MLP neurons of a small language model. Each row is named by its layer, matrix (down: output weights) and neuron, and shows model dimensions 96-191. Each number is 128 + 32 x the weight over its row's rms, rounded and kept within 0 to 255. Numbers have three digits each.
A block is one neuron, or neurons of one layer that tend to fire together. After each block is what it responds to, as a language model described it from the Wikipedia text at the highest values.

L4.down835:085137125117130103064163159162135119206163137157090222167130143131068114199079146136103146074135127030150144132121160162141165155161097115144124109153056116141124218119105153109116164140101145127155199090088167111174119160143141131100078151121119175175115079148108204093103089115103133095
Responds to: Digits in quantity numbers. Leading or inner digits of numbers giving counts or measurements, e.g. over 40 articles, about 30 km, 300 submissions, £450,000; rarely "and" or "of".

L3.down57:112124170130154099185132149143112110116149142119102171161166098142148082062132159093086123080101101155132140080127154103149127170167129149158131125120166141137111070138168143062140161072130076091133103119098103075101106129134148137165139157148115168218151106118156095134092103177123168175
L3.down145:135094112149117108117082126166119099145135088098097162099126147117156125148115145071175059137163097167134211139206104036125086130140158110164138159091135146129091119096106084121102081074095166146102149129052113080096106080146099087187138165137096138124121167111146149092148122121132137113
L3.down272:151133055090134138126152124129094158187104215159100151056115196113091107141149148091187156092093156090158103181133153157106057175193097091179145133132115179158126171127151122168134101106148146099154144158140139129134156167154139103060137140179174126083175116093134154063118091109094152081
L3.down385:136126127099120116200149160153109110166102097143095118119126163111222139158123148139140164156127135144110127126081113123104151065105096150091135155150095157094094081141081108154110131138091179131116164071113115144085172083127125081152096125080099130097087143097108110149132095081186101132
L3.down558:189113084119133109161178074088214105177163117170132100136116133080112167158170131107109107119129102127081104134095106156180122112131124153154138157121154095105109176085125125132113101147077126103097147086086126130178122090109152124097123120122158107104166097113164169177197105137139158151
L3.down580:155143103178143055124114123108094115138151165168136112107184095152107121149177149127118117161087121145170154119104086129115055090178122124156125104094137116079068160147189143094112124153126095169147067132110121096168121162085166113144157132108170124095081102093151111156139163154212142107
L3.down1268:133123126138129107134105093127121132110054153165104181064087168134119107105106189133160173101085121131126165159144098116137145075115130166091097135093130133102183056110130123097174081040113120108090103094092165131077126109173114061074157174180108134172120100131168111164035125167080140152
L3.down1326:144168102069103117114121105051138108131122117103121173133132066147145164197176167130153143103145170131132143116149160080070119119135151188100132070129114046203105174163083159139150149121039131169133145105106162152111102105096099123179164174146109091148108142122119123119113088073131157119
L3.down1736:142146137089181121088119133145156143042116161112060164071153154198148104116081131104090123138102115152114125106156109127071114173116053130066135184150071100132106143094180175167087093120140154134087121129135099137127100138180167090112153133124144131106133085126138095099126171093184154154
L3.down1839:138156117085136163124118092169098118119118153192073122122163137110129122138177068067139143105106127127120139092131117119168126148153154131114096187127136211158173092109112124086203141050123158119127177153093138140167156185142144116107100152126162145096085112124159089152104133086102145166
L3.down1863:186119101105144135102059125125073133103112124124180247163103153135128135142099089164130101173140183134057135212075127083139099164136142109159094108215084177150172191142144122137111079108143223131108139159143117119095078086185184156160179188077102113140080176047153124082101149141143122071
L3.down1901:081137120133161085154150091124171192167126109191133075127131088148086133101170211111165141093090136167127141155083138121144085114070167131075075131094086087089087150058187116096120139176102089111110168172130082137151124115132110128124121088147222125075091094123111102130107106142130126153
L3.down2177:092134078044189097104147115102102124149174168123137115146164113166165136141124058175171128127138190142130130126118062194147208106153130156098082135114090188156120181135157143064094103141147127120143070131107109156160088211174113140148135090118174031161123163134092141112129156102112076109
L3.down2249:086172042086084101164143149092110146164192164113174093110139082148135181118132137125166139141147090154102174118092169130109100111136147176121104094184161143090170177111110090115182099112118152082145081157034154121063095130191161107110086146105123154123116135138161178134159094095111183178
L3.down2271:172113128212152156116146143145074109139094118190138120161077160092125100128096104134138203163105079086157188086148159187108105184177120092040135147183134121153112102100061145126114147139138142126056137144110122121106139070180155182133139121112134125105144075134037077212121117137125105077
L3.down2448:171134125084116070079175119166139144103154068141164085114110152083147185168101189172161136125078087127193148094140095117102138095115140119111151142143099136150111156091109110101162134084123073108113100171146152151110117074183062124112133111117120066100100131140153128118122094117037160210
Responds to: Year-start position predictor. The space or token just before a four-digit year, especially after a birth date like born 27 April, and also after in, during the, or a taxonomic author's name.

L4.down1777:098175128105181152167148134140126110131124137150166134133116123153155149137106107111136115167129098145090070119202041119163132121172144172143098114144061163141202108104123101080157134036125137114168100087064121138123120137135081102153115152089137102136136110069100156146026087113072122161
Responds to: Space before year numbers. The space token just before a year or other number, after words like in, a, between, a possessive, or a date, as in "Rand's 1957" and "In 2017".

L3.down110:129137045119133147097145087150203144167163186128076129142119163115116106119134163134101125188131184117176069104127109116093199071062141164157141102087129119082145126105144144164100154163118107148099171148120138074120156133135121114093164113139116143146047137158125109090156120178108163122
L3.down196:118108147104110173135099109115110125133045105121164197120117152091135110106121192166108152082121100143076143115115112102090139065079121101186177184159178142127145149135143085050156144166135135072122112131098129123074150150138107129136086191132139146098090128078145192102141145134138153189
L3.down590:121097116059112067153148141104097132084116130122147165082178120160084110123121174084141139111159148186126114086131138178163140098115117118101158090024113090109115140129107183089090118181134071121066193135157133090139155097149099103146187124120125140165146091140147160121118116101137103163
L3.down1032:142119109170094156126131079173138109142084164111121085183059168098116113118187151101023128138156099125211139095094149113122045147135128118175200089141085129044086093104158127148074109080127110151108088069163205089102141082134123142116083149097164137077167137122147061106112136134125162172
L3.down1227:211101124150115089162141144117143100172151063080128097129163118122143131077128090165136115107115154173138141187058166099107118145193116157165156115131098134132112146133181104115111173091122144112094073096158158073122161152192132137135158089124131138143124141075126157090133091145066151126
L3.down1561:117157147100106123140155187112183105114149145085115190173114142095159071186139199145135103164127149155113125119156108137109143107106125131136155138111119094110128054053194171088112173097126122161153092117112118156113122117133132138089140125157117113102079131140144147109103119214101130102
L3.down1930:099134178191134127153115148112122131090123107187057092117059089103108087110154162112211145172169115107139091083132106128147095102173137114119135209085178102164097059083139092158117125102114042161139181146108104095139147132215140154125124096158170137144131127126116116136114131116101131159
L3.down1971:133110076134097138148115101105142136123151147138153135126147063145132092096099151106112153134160122084091104127111108150136134144140121097171134088155109147098098091118177154057097201144087103186144117114139154126134152097069123106066174133129098171122128136165107133067133122092114087100
L3.down2003:079137102100212107088133077098101194121158107135088156101223140189141150131110106073112104131119112105139078147146163096138102082150100105165129121105140151123157126161051143076162157081093090145059166141137117146125138141135143170115140102137195169179159113070140133106105143161092178094
L3.down2086:153071117110104123119104200147129131143130134153133117166069092125119083126111148114181126140137101087122116117085124135087190108129106159180115161119065109196101133145142138085086176097055139128207139097107109135050141132139177091100107122132121120128092119140148162037077142174142107139
L3.down2094:123153111163124068128170166109107127158109159116138158157131141082122088098166125119139105108089121080152064105064154147115102119119115069136141148111145130091130172078192146099149185116156132196114131109147141106157131064132118190108114130090152158133124150101170092136126103111116069117
L3.down2095:161099138132125065103139098093146097172149120103168119166100152137121219081158139143237154154160097113141169163181230153183117114143084109134166150143157150126133107138114085163126128057132113170163112138132204119117166091139123148146129112125106115196082067123086191144124183181135088155
L3.down2375:136115133119169162171130080190135148137176133131107195180083146095107153165128102129122148122145139187158112118129149137138124145180196121094115153164176169109194156120085116095155167197104139160133175127159145140193139188168108105148156104147059077124175113084105148158132085074127197115
L3.down2424:155159144131164086083121150220069115109137156162172122161166123088101144127098165116162132154143140150106157115210151091130132104112196127105123146133121135148168158130050112151137203122116084138073088196120167149139107132089171122148139113152166130161097145139101129112170148160158094150
L3.down2466:147123138170242095134107095082147132149114172094102131201135128135092131139102112052241128195172088145144131136100104102173122089149106133107132145152110094157108119100161125110112103146158090216181114134074090109132110110153171153166088178043196130152125108099158077150133165069140141145
L3.down2536:096133110136110153090131106139114104116135117109130097114110108176114153092082152119089114065106162111148150166156106103147090115106108090068126124110067116144165070145095157118108122086143142086147155150051182132085129099100129174123182150120146071105127096102094161141142169136152084113
Responds to: Quantity number digits. Leading digits of quantities, often after over, about, or approximately: counts, measures, sales, such as over 100 workshops, about 18 cm, $5.5 million; also spelled-out numbers like six hundred.

L4.down2330:114120122146091183105117088138112137094085147092163123169134143085120162149146145122146081159131134120188115131120123178204186120156077189133176154174087144121177094082126136076163111112125145154124120146176167158132086118142125160100066137112171138109100146087173146132060145094089057124
Responds to: Year second digit. The second digit of a four-digit year, such as the 9 in 1904 or the 0 in 2012, strongest in birth–death ranges.

L3.down19:143135132131163180100163102093111125190059160115160097170136137143154157149085147101112093109130087111146133084183177097142118113131066159137141110100162155150109139135134123117126076167123133122145224114097096155049176124109119154119133116127193170171123179090134174067136154095112072246
L3.down280:122102112148130127123108080043183106144094135104169165101155135120113162078143123106118149155127114117117119133183125138153080135071044111134124130109148101127159078153131125112152159090117115062196104161112143191104136136119146160159090158093128183116127109085165115132146105131115172115
L3.down485:134155196124134132133087171115088160132048108162124150141149140138132122160165150102094123140126162114119118142169132132165144109079159177120156102125110169109149122119164194097067133188118115143167090129111119103174091164155127154149111078151179137131134084166107120142120110079114113146
L3.down761:140207117095124126115172069095132133137116116181182138162130151132129121147184149116041103117140115120188076098123108127115112125144164137103130112055182129156162155095121175080079135172136098088103127166091132166180093148126094185097076102135111163136135158122133106157111090083106099174
L3.down1131:135145151104172116098086076065111072137103088086076134182148195075091109076145107093154107086115092136131104173095106141151154072129119104124126138147130153089113082075123122129145111140126126128090175172110083135115115119103132120136121128149100123159157122104076134163142142162086123132
L3.down1303:142156125091124087124121104095107172132187105134152107160069126138156118167146090134082113089142105114127151109116117088106095076143141073121178069110061130090142064080191117175151093140146107131193121197160110166132129092128108107173088137103138177180024145125161113102141149134159156179
L3.down1525:171118137137140098151137139150127111139128108115124139138167165142154116108154136165096133147143098159113093159124136109088106140086068140163165146099100108145216144109104126130127115128139159205116116100173129082144120081153143164127142151195088170143182134083146113102146144146163070102
L3.down1532:030160115128126124117112114114178112087122138221117120089126133081116083115166126067129136167100109106108087118089055109141151138101111134162140150139116084143143093148132122169085038087116113099135091115120103084151090089179132143124062178135164151135142082119216128134104112097141093135
L3.down1651:142199122144137093114165102125163126155145061152136113130075124120122171196116091098102069158077115160152140133106150158122144129099124136123142165115120141144144136172129143123050141106128123149138094161158106113101139124117125061146170107154173157150092171184174148089098136142138167143
L3.down1685:115148103103143098103113120101135149100173108087167187102155127108144158129155124145120102106130082109144137134100164182177164061174162105133140158113150122165056124076203113137159073093181140136121154147093151102081089137159158094106140112142115112111054103098142149078124162172098120099
L3.down1868:107064129112063157080183117092146157150130122143130203163157185150114098107079110105108076097132129158181180079138174109142127185111145103138121120110138162128175147150141098100134164083099132147089141116134118158103107134102152178159121132144068149147074115138159105138093142130096144143
L3.down1981:076160097169133130164113093173205115148107105157122140149155207160151110079157139086160139150139069100080128117106097130074108115191164106093183117116076127074069162112035112173147117074102096123135149162150095130150136134125147108103212111099117183176174113184167123189145153150154162080
L3.down2090:080136114141148203096066131088150131156185105178173181077121144117098073149121103114170136124134080164153149151151135137137150126156144139153140095173119154156186157094143134150126152116126118167107185175123124082088064136138173083128145159113148127109139092102175154132131143182096104091
L3.down2178:135154094169169100125120135135174144151144135082093095122155072154128129096079168147115134140069087088129092116079090104150039136168142158128133119170176120167133054115070141112132143141135151130145161158139072145137160054087137089161083127166157139093130042064117100055142089102114111137
L3.down2254:150044082141124116101100163169129122135156142088120135136093084105083176153136144168156108112104180141163133096175122186115107197178171110111113080177154079125101181154157080118137065170101168145055117162152116209142152137186133091105114221122085153182079123133106154094082177100143131182
L3.down2292:155104190102165138128088128072159128137133109120179116159130100098121080108154156086138150174108125123110077106106130094182079139122135145092102096122147081187146170028140056161123138166127118147159164131069129133189143124091142096170136058087126130053179123100151138120125109132143187110
Responds to: Wiki table cell boundaries. Cell separators, row-ending pipes and small numbers in Wikipedia tables, mostly sports league standings and election results, e.g. | 5 |, 55 |.

L2.down580:119179073152081108128167192179147132093130105076136169152092124158120138137129120157133106142078163182125179103087132129058101138125133095171130123231070115158092158071148123050135080148139104042150151117127088153101131146073100130091126171186156182166148130139107077118141160150123142122
L2.down707:138104147096183146127134134146132165076096185082151154116080064089139166090146089126165170204046124147132109134160068099125144107190148114115133118121101114126192127113168172095098168072146139097142141111118142112116103082161163141139127109130125081133189201107094086108133153197090144142
L2.down1703:166118067144105131108113189164095091078149082112118188149089146146171152059134124130155117161056106095170085093167076198171127140115166111082108105134134205148125090157133162034131100160150076192136147065089096091100144101042104157127146105105111131187142130169127134118158121121115162113
L2.down2407:077135123188122137162067089088096142066170138110073107104149109112168120164094078142144194116092151141087118132173130103115216144123155054142123151115121143084111144140127107112135084106176107166119118166126101119128156134041114130102207195137112110099095133115114129145083082133078053086
Responds to: Sports table cells and season dashes. Fires inside sports statistics tables, on the space before the points cell after a team name and on the en dash in season years (1950–51, 2023–24).

L2.down633:135042110159174115099144067137098101154101102156144138136155187150210138137066180055085155107111133101141136157186120085104134150094113097127159128147122142069115199175133105108161046107126180116119160087177135094139083106124114159141104168097070122081132150186122104172114070108189159113
L2.down1151:124140087127157109148134134068180134145137132140174157090080125119171087117116134118200125115127088118135136146138155182084098079184152161128155149115120101104176131112165098126069110123091099137146122133138157081081114085110112104095159135165123146143128179149154096068156076156110162180
L2.down1490:120060140087145152096152123113158155133081148150168120176099099117102127175090172162090149071174132092156072165102121144151090078079089117147065142139117150230131145100141102179098165169141132086098154078173152101125128131147047156096152121077175113139154109089097129168154131141103153093
L2.down1764:092139072153127059076157135118145135126143165142132222165145132095082153142127138148117055164172112178161187131150188134068155129160126190107088102138132104104148172123174162155125171131089109143125106122106059184082130124137124118098071154102169058122165104079107121117120185094107187099
Responds to: Biographical birth-year digits. Digits of a birth year, or the space or parenthesis just before it, in biography openings like "(born 27 April 1967)" or "(1940–"; more weakly, numbers in tables.

L2.down52:160122137113122121151149131140139147183101155215100176146083204118160131087093064111164174051110152119125160168152146119134096099207164066165085181172143160148153131127107140160152141135129121057108077103164159121080107070168142128077116094144141101113136098157127127089116112122091126105
L2.down677:146065063079130114128135121101131138119147179131104140125120161158137168147103060137161135119123163113118085106129156120096154099113134108081148138170127120134117138144166103098142126113154144109135094118183123129113137131127101116153135109109181128136171146119166095162136118083200172142
L2.down683:132066126111075144110104111112188105119151093132147159085079130122138173180182091148084141125085108091132164122147094159150144090145100193129087146166156134089151160091138140074137148127133090184177152111128116113130126117120135103125102192167166148144137168161076138072067098118100110117
L2.down845:145130164083102160124088089115154149209125126079116088135181171125141124165161159181137171181121092124119106146159190126170121112156115137072155159139096106112107125034087113099146160161121176122108150050135108154163071074132071157163129169139107102093151116076052138148107109177205098141
Responds to: Pre-year position. Space or comma just before a year number, mostly after a day and month as in born 22 January 2000 or October 15, 1938, also c. 1746.

L2.down277:098139100138091175126128169073112128134120129146170180093115091159165079120198135183181126075080122157172112154128081145077141167133093162166125073091087132119096191159129184105122144064102150093153094105104089106123102060108115113212103121076166201144134166153100120119175144123125104072
L2.down936:142075141127092079197098148168121167102093138145102140092122173104167144208111126081142128151157209072142118096127078120179141185073143087166193164150151126141148166102150068138125162073140112142126123097175117078159133112137132103096133117143174142111109097124148157026127102180148169154
L2.down1284:081127171149178132117097132103109153120117110170122151136174130152156118081076114136091054122127111146207188085095093130073168123136083097109199131081105081113135156163156140085164131114093089158108097147138171177139171073177086111123111119092146179127164062140175132158130168104092142106
L2.down1469:126136129168131129193064131081077128130106100203130121105138107137122118145130099098141104104176122118083113163103101112063095087153091096185171188085192162118089064162160121123164111165123128161131073138134174149176125124161140136166077079108137118131139123177158132206172076133093097087
Responds to: Year-range inner digits. Middle digits of four-digit years, especially the end year after a dash in life-span spans like (1871–1963), also weakly mid-word pieces.

L3.down1:123197136149114181156107153053080130096127124115135131107183098131085086155081061094096154117091171149156105119152086106044133126127166174124162094169163157093130145193109098107117118153156086164068106073151121197069109090121163156101146083146161148143082106058191142095090053155069135178
L3.down625:159157103127133096179115136168059184173142129125114138118141088152107125136099117138180124130154114104107175137128060120134209114163152137147169115088141140108125133119129139122082170158151090162082156097126127097103153118094146062128203118171085103102118114135083126099109108109114107160
L3.down769:131135065099142073160113133131114122130096093114097067065101122126155108061119164073088156134105107089079117066148106130132103123141155127139107120123120122124110143146132176128133168063113110125175071108116160102122135140116148155099121174094116084071187101099140135098115130149122156081
L3.down808:136136142132091188154094078124090119168111157138182154107143137193157148146178139131120122200136122191178072122071201145128129183148092162121112134163133192091123116137142150108065131042130117070164128111070110128128066152177134101141095146095134127121088100111098116105146181092140165139
L3.down991:162129182121066180169136147092071161151097094097195165098100111092111097137155118156184148142160117094134151136188131113118151117194150091108116096170100106117121127163162116131067079076166157106057149162124162187143096155113163090114152133197151137136110163137070132095144172130097127171
L3.down1170:117094106095137119185171125081149146144110140096089166090176088095103085118131096088156083146116114104180088135097173035130134103156134132138155096158154121156125139144162126168069103124120120140149122029066118167130084084110119129160183142138137101169095163134132164066062136085118183167
L3.down1284:150153065113077141172159127102123121095188133118148136167122112146181098119119157113109101189149184171132117172126122104102107085144155154141150172153148141146095109099117137172176099169128157121089141149144138156088099103160196106125162101175113106146145154119197098129132140136058114111
L3.down1353:150122141173139180131148103114184101074129075133131145167109087110105161123131151153134158135124084149124140156107123098175125109088134121152094098147138097165162155139078209164149145134158140108132178086163161117161082192160079118127094098123136147140161175191159122093126107160123165132
L3.down1570:124116144186123108079095107153157168139093175140093084099103129149169129155149126127109226144165143134117127157134139076089133093154102156130086159084180078126100090100150113155170100131113147149148101159153121105116103088126111150181156203067106153132111211125084096121146150109140126145
L3.down1603:139148075159127134178132139111136078125113107157170136171152171109081142103145148102058170044103137082139152116058132127124145121107140095104108143136108072145167143155207156125092095089157131174140143118143144118079103097075128075136152086115075108152125182091138086142131137125147142104
L3.down1608:133117107173116109136129110123156156127129101134185153119097181143146137123125166172150142191113162124093164119100181113131072168075128084155063087137137126172180122095133090127184144094098141131104136062162149205083113141063129121177147117186122150179157122111130168157165123123142154146
L3.down1795:105104134135097089080105183117105116071119098105147091132129087149119038112158067100131124130176214128118136207125138105129055178118148112124096156129102104129078145122112116112130133136122150094124060115110122174092145134109100065100092130157099136202152144134168175098156150099133122142
L3.down1889:133117107100164184113159100135138158145152197070104149132129161125107103115173175127136177145198138154106149106109145180126130133116133124149071184139160117151123143138122144092128044175144101117120171057086118155199177102121133109169119145142098160137112164126155089126134146126084118157
L3.down2307:146120138184069079173169122085095145107180112090097095092134149109126185155112142128185067173191161081087152164146111124121086100165133134153115134136105165147080164103107131032113083160102157139135109145108150149139127099098133205146097118097099119146158137090110123179181055143131115111
L3.down2368:110150114109089089083185147136182127219132140108091114116140104132047131142150096153108078149185119104124174114143127076116147086138098116095114102070048168117149109129102128124157112093185041122128162148092107127107102129166150139133160121090111082124133157157180096115182194129143084171
L3.down2509:173119139087107090165162051154126135113159123152155108159133154179118134121127140169131098122163141156077133146108129121114079183118117184118131199125124090131144117092070164090151133148117124140171116058113134115149142140058129153162147159166130107089182146101138157110103134105161121079
Responds to: Digits and conversion brackets. Mainly tokens inside numbers, such as year digits in birth–death dates like 1'9'15, plus the opening parenthesis before unit conversions like 596 acres (241 ha), in infoboxes and lists.

L2.down536:122129142105092116133156099181123056138082103132091091161109140122116211142076150097172197138159105159093085128133085109102125110074097122156142167154127107097139128133139098192158112118159132141123137083128175211147118141184102108098030116099141122118132149107129076075106101128079120128
L2.down1522:140097131083099121106121080100175106110104126168108199109171165058125099108130091156158095141165088076145110143163102131140153104107114130191157135127120085100124149051160168211135123116102130217086115052128101131155106150150172107126075082127159139148148115142137164048179171086094151136
L2.down1916:108081073155173205149170081121162085155124133111102081101118148127131135162098117065125097120128143087170098148143136133086134097103168129202145097140154170120126149152130080131120117134103082134152106068125180091118151169155170097076160074111127134119100101122157196113141107158121146148
L2.down2464:139153110146097158155117073098123041126151153142122096078115127159135117121069114108123093090123143109143114162087131160092178142112124117171046103182132141119108094072144082125099153171138141176136127055115133160157164122134159127095071122134110162122110121113113120118125126141048165054
Responds to: Quantity-onset tokens. Words or first digits that open a count or amount, such as almost, about, nearly, at least, over, following, and digits starting numbers like 72 or 30.

L4.down1847:103110114128147081155168146131099095129119139152131178130048110156086183123162097129112111130121136119130120191123128141152101068131120203104169082154155158136142123157093162113085075178099111080061154193154084125138106114136145088105152157131108144106091110183088151094119141049138132212
Responds to: Separator before number value. Cell separators and similar links after a name or entry in sports, election and chart tables, just before the numeric statistic, e.g. "Team | 4", "worth", "with 1,555".

L3.down78:102120167172096099125167116072110083161045137185098080147117080086100153162149106099102137095119126113185136116088157156174094140137141125127131191115155151083134130115172143101117126115104164088121182150137156162174166100201150088147154134168151144133139086142157124097121119093120121167
L3.down101:085143082140147093105107104183133134080075163162194123108148074163119136105141126113160090134082151133201132118128125170109215136169141127104083137082101113103081145144138085119111180137162131134121161144125151105137164103121145141179144209166076113135153163091117119156086154075105090079
L3.down150:139138170112061109136057155163186156122139117142132110146142105097111188132122183091116136116126158113162080186106073102118167066090081204110186145129137090150145125145142101150129105157122087150112056143157127165196112084133076169072089104171106133051074101138109160088102131139145101113
L3.down231:121156176113108099024069154123120152123165113105159169113139167117063145164161132121162115121127090134155161118136121136145116134183159130151139159112108175133164138146100156110184131076201125159150083086139111090109119125171130079112113139147178060146142155163133100103124099112135107166
L3.down480:116117178069103167103172133154196175085110144121114150134059165101163141095168153172095111148072105104128145118136146086097181093141154100124193162106185149130144174085069139159080134120162149096117155026167103167152081115118082135160104109183145155150108074157117102091091083113183171172
L3.down755:079126067129169139063139180136149124194167172160094125123129157162081131101103158167153118120135170147076131129101068064123076131100153182133149128118167143134163169117100135118142139133111191142128062189118180124128198147145153180080134114093158088131168145128081141123149161091091133117
L3.down757:136182137181124158084141127112176126123144141140114112089116128162142135133066152145163099113154126145079156219090189183173125158125091098105140120165111127142141134164088171140112175107165092128137135109108101114133114059086172179146106113092212117136134169159129159141116119154117102112
L3.down800:101090174128140116140059110132131181124119170142174154065148109167092091165129143215115135182157140144142098149163144118132053122144138115106058124179083113102132124129122207117116103167080141069208129131121156145178121142176083150094093160074103130096165216121152162080168100143157138124
L3.down1456:071162124128177097117187153117148156151099200124151133120128133046047122172122139068168150114172079135087166095142124138101112154143146128056089120151151100108117152135136123143112088145135126106134096130144146166138151113220017165074117156110115123149120139155145104101132158098116077147
L3.down1773:167107127029165134108122121179118106175058138110140113123120124101134151094167171161096104138146124161112137110139098148104161113059161181098112095101090090153104111129116087101141119182143191131142177171151131091127128075127135152149127121135127124107114118180105051082100135148090152196
L3.down1986:102142100080075073156130175160123078139184135181066204051151084091097085170100110127126184190118090142146154129134097096178113102153105128076162160111152120158097086088065123092118125100102063132169091166119119171126139158128148109107100076135121194147175128127104136093101131161099182199
L3.down2194:114095150158078177173139121061184126084121124124176107144140164135155123180175150126124113156114131149130123093147130169102179141143131101082146144167108084095081126103092156210162127113091192109107219129143080191105116110161112153130165146139110115115091159078152148096116132097199137183
L3.down2201:150168170137159144080186131147133116181049099107158181135147123176037188144129126188109139114094118116156084142100145119133196119138062103106119118123114112086127118076175126111127159128116161157142114071094109165152135093097091152091096124139083158132137107136130098100156142096125111129
L3.down2255:074123170083131087166099068142079118144163115103204130170112059106107145154167072177111113101126130077193132106159079125146125072171136172126107166134124097125122141079127116103096130138108127108133127134128103153102114159174126147085105167133096127122170062123099177150124144111104098117
L3.down2382:128135115185121121166105116180132112156037081171149178114131161110100119090158177146119152144128149163148119136111138201139130125143095088117080109121063168144148123095027112108148122164143093120141082143134168103117117079151067183105086175179166139112148082167089093126103142129161076153
L3.down2474:146068125121134119048160156190119103134192109059131111116144136139128125124094083068175167193155114146113176148110094141122083136142164120068103078096068097105130101178078131131154114217119220101088116141171101086073183148115101183103172093184134100125152153070125093042052118103172175155
Responds to: Date comma before year. The comma after the day number in US-style dates, just before the year, as in June 14, 1946 and April 6, 2018; also weakly other separators inside numbers like 9/11, 3–6 and 70,000.

L4.down1552:135115094147105076211102128140115135109135141164121169125135142112065113151186087091162114169103085125125105097098115100148089092124149117113193179152136123098094091130144083120172145086158143106156100120088104165068120133113134181155155116099206125083155124167090150158137139155125088154
Responds to: Day number in dates. Last digit of the day in US-style "Month DD, YYYY" dates, or the comma after it, e.g. "January 2[4], 1989", "March 20[,]"; weaker on closing words like County, Division and paragraph breaks before headings.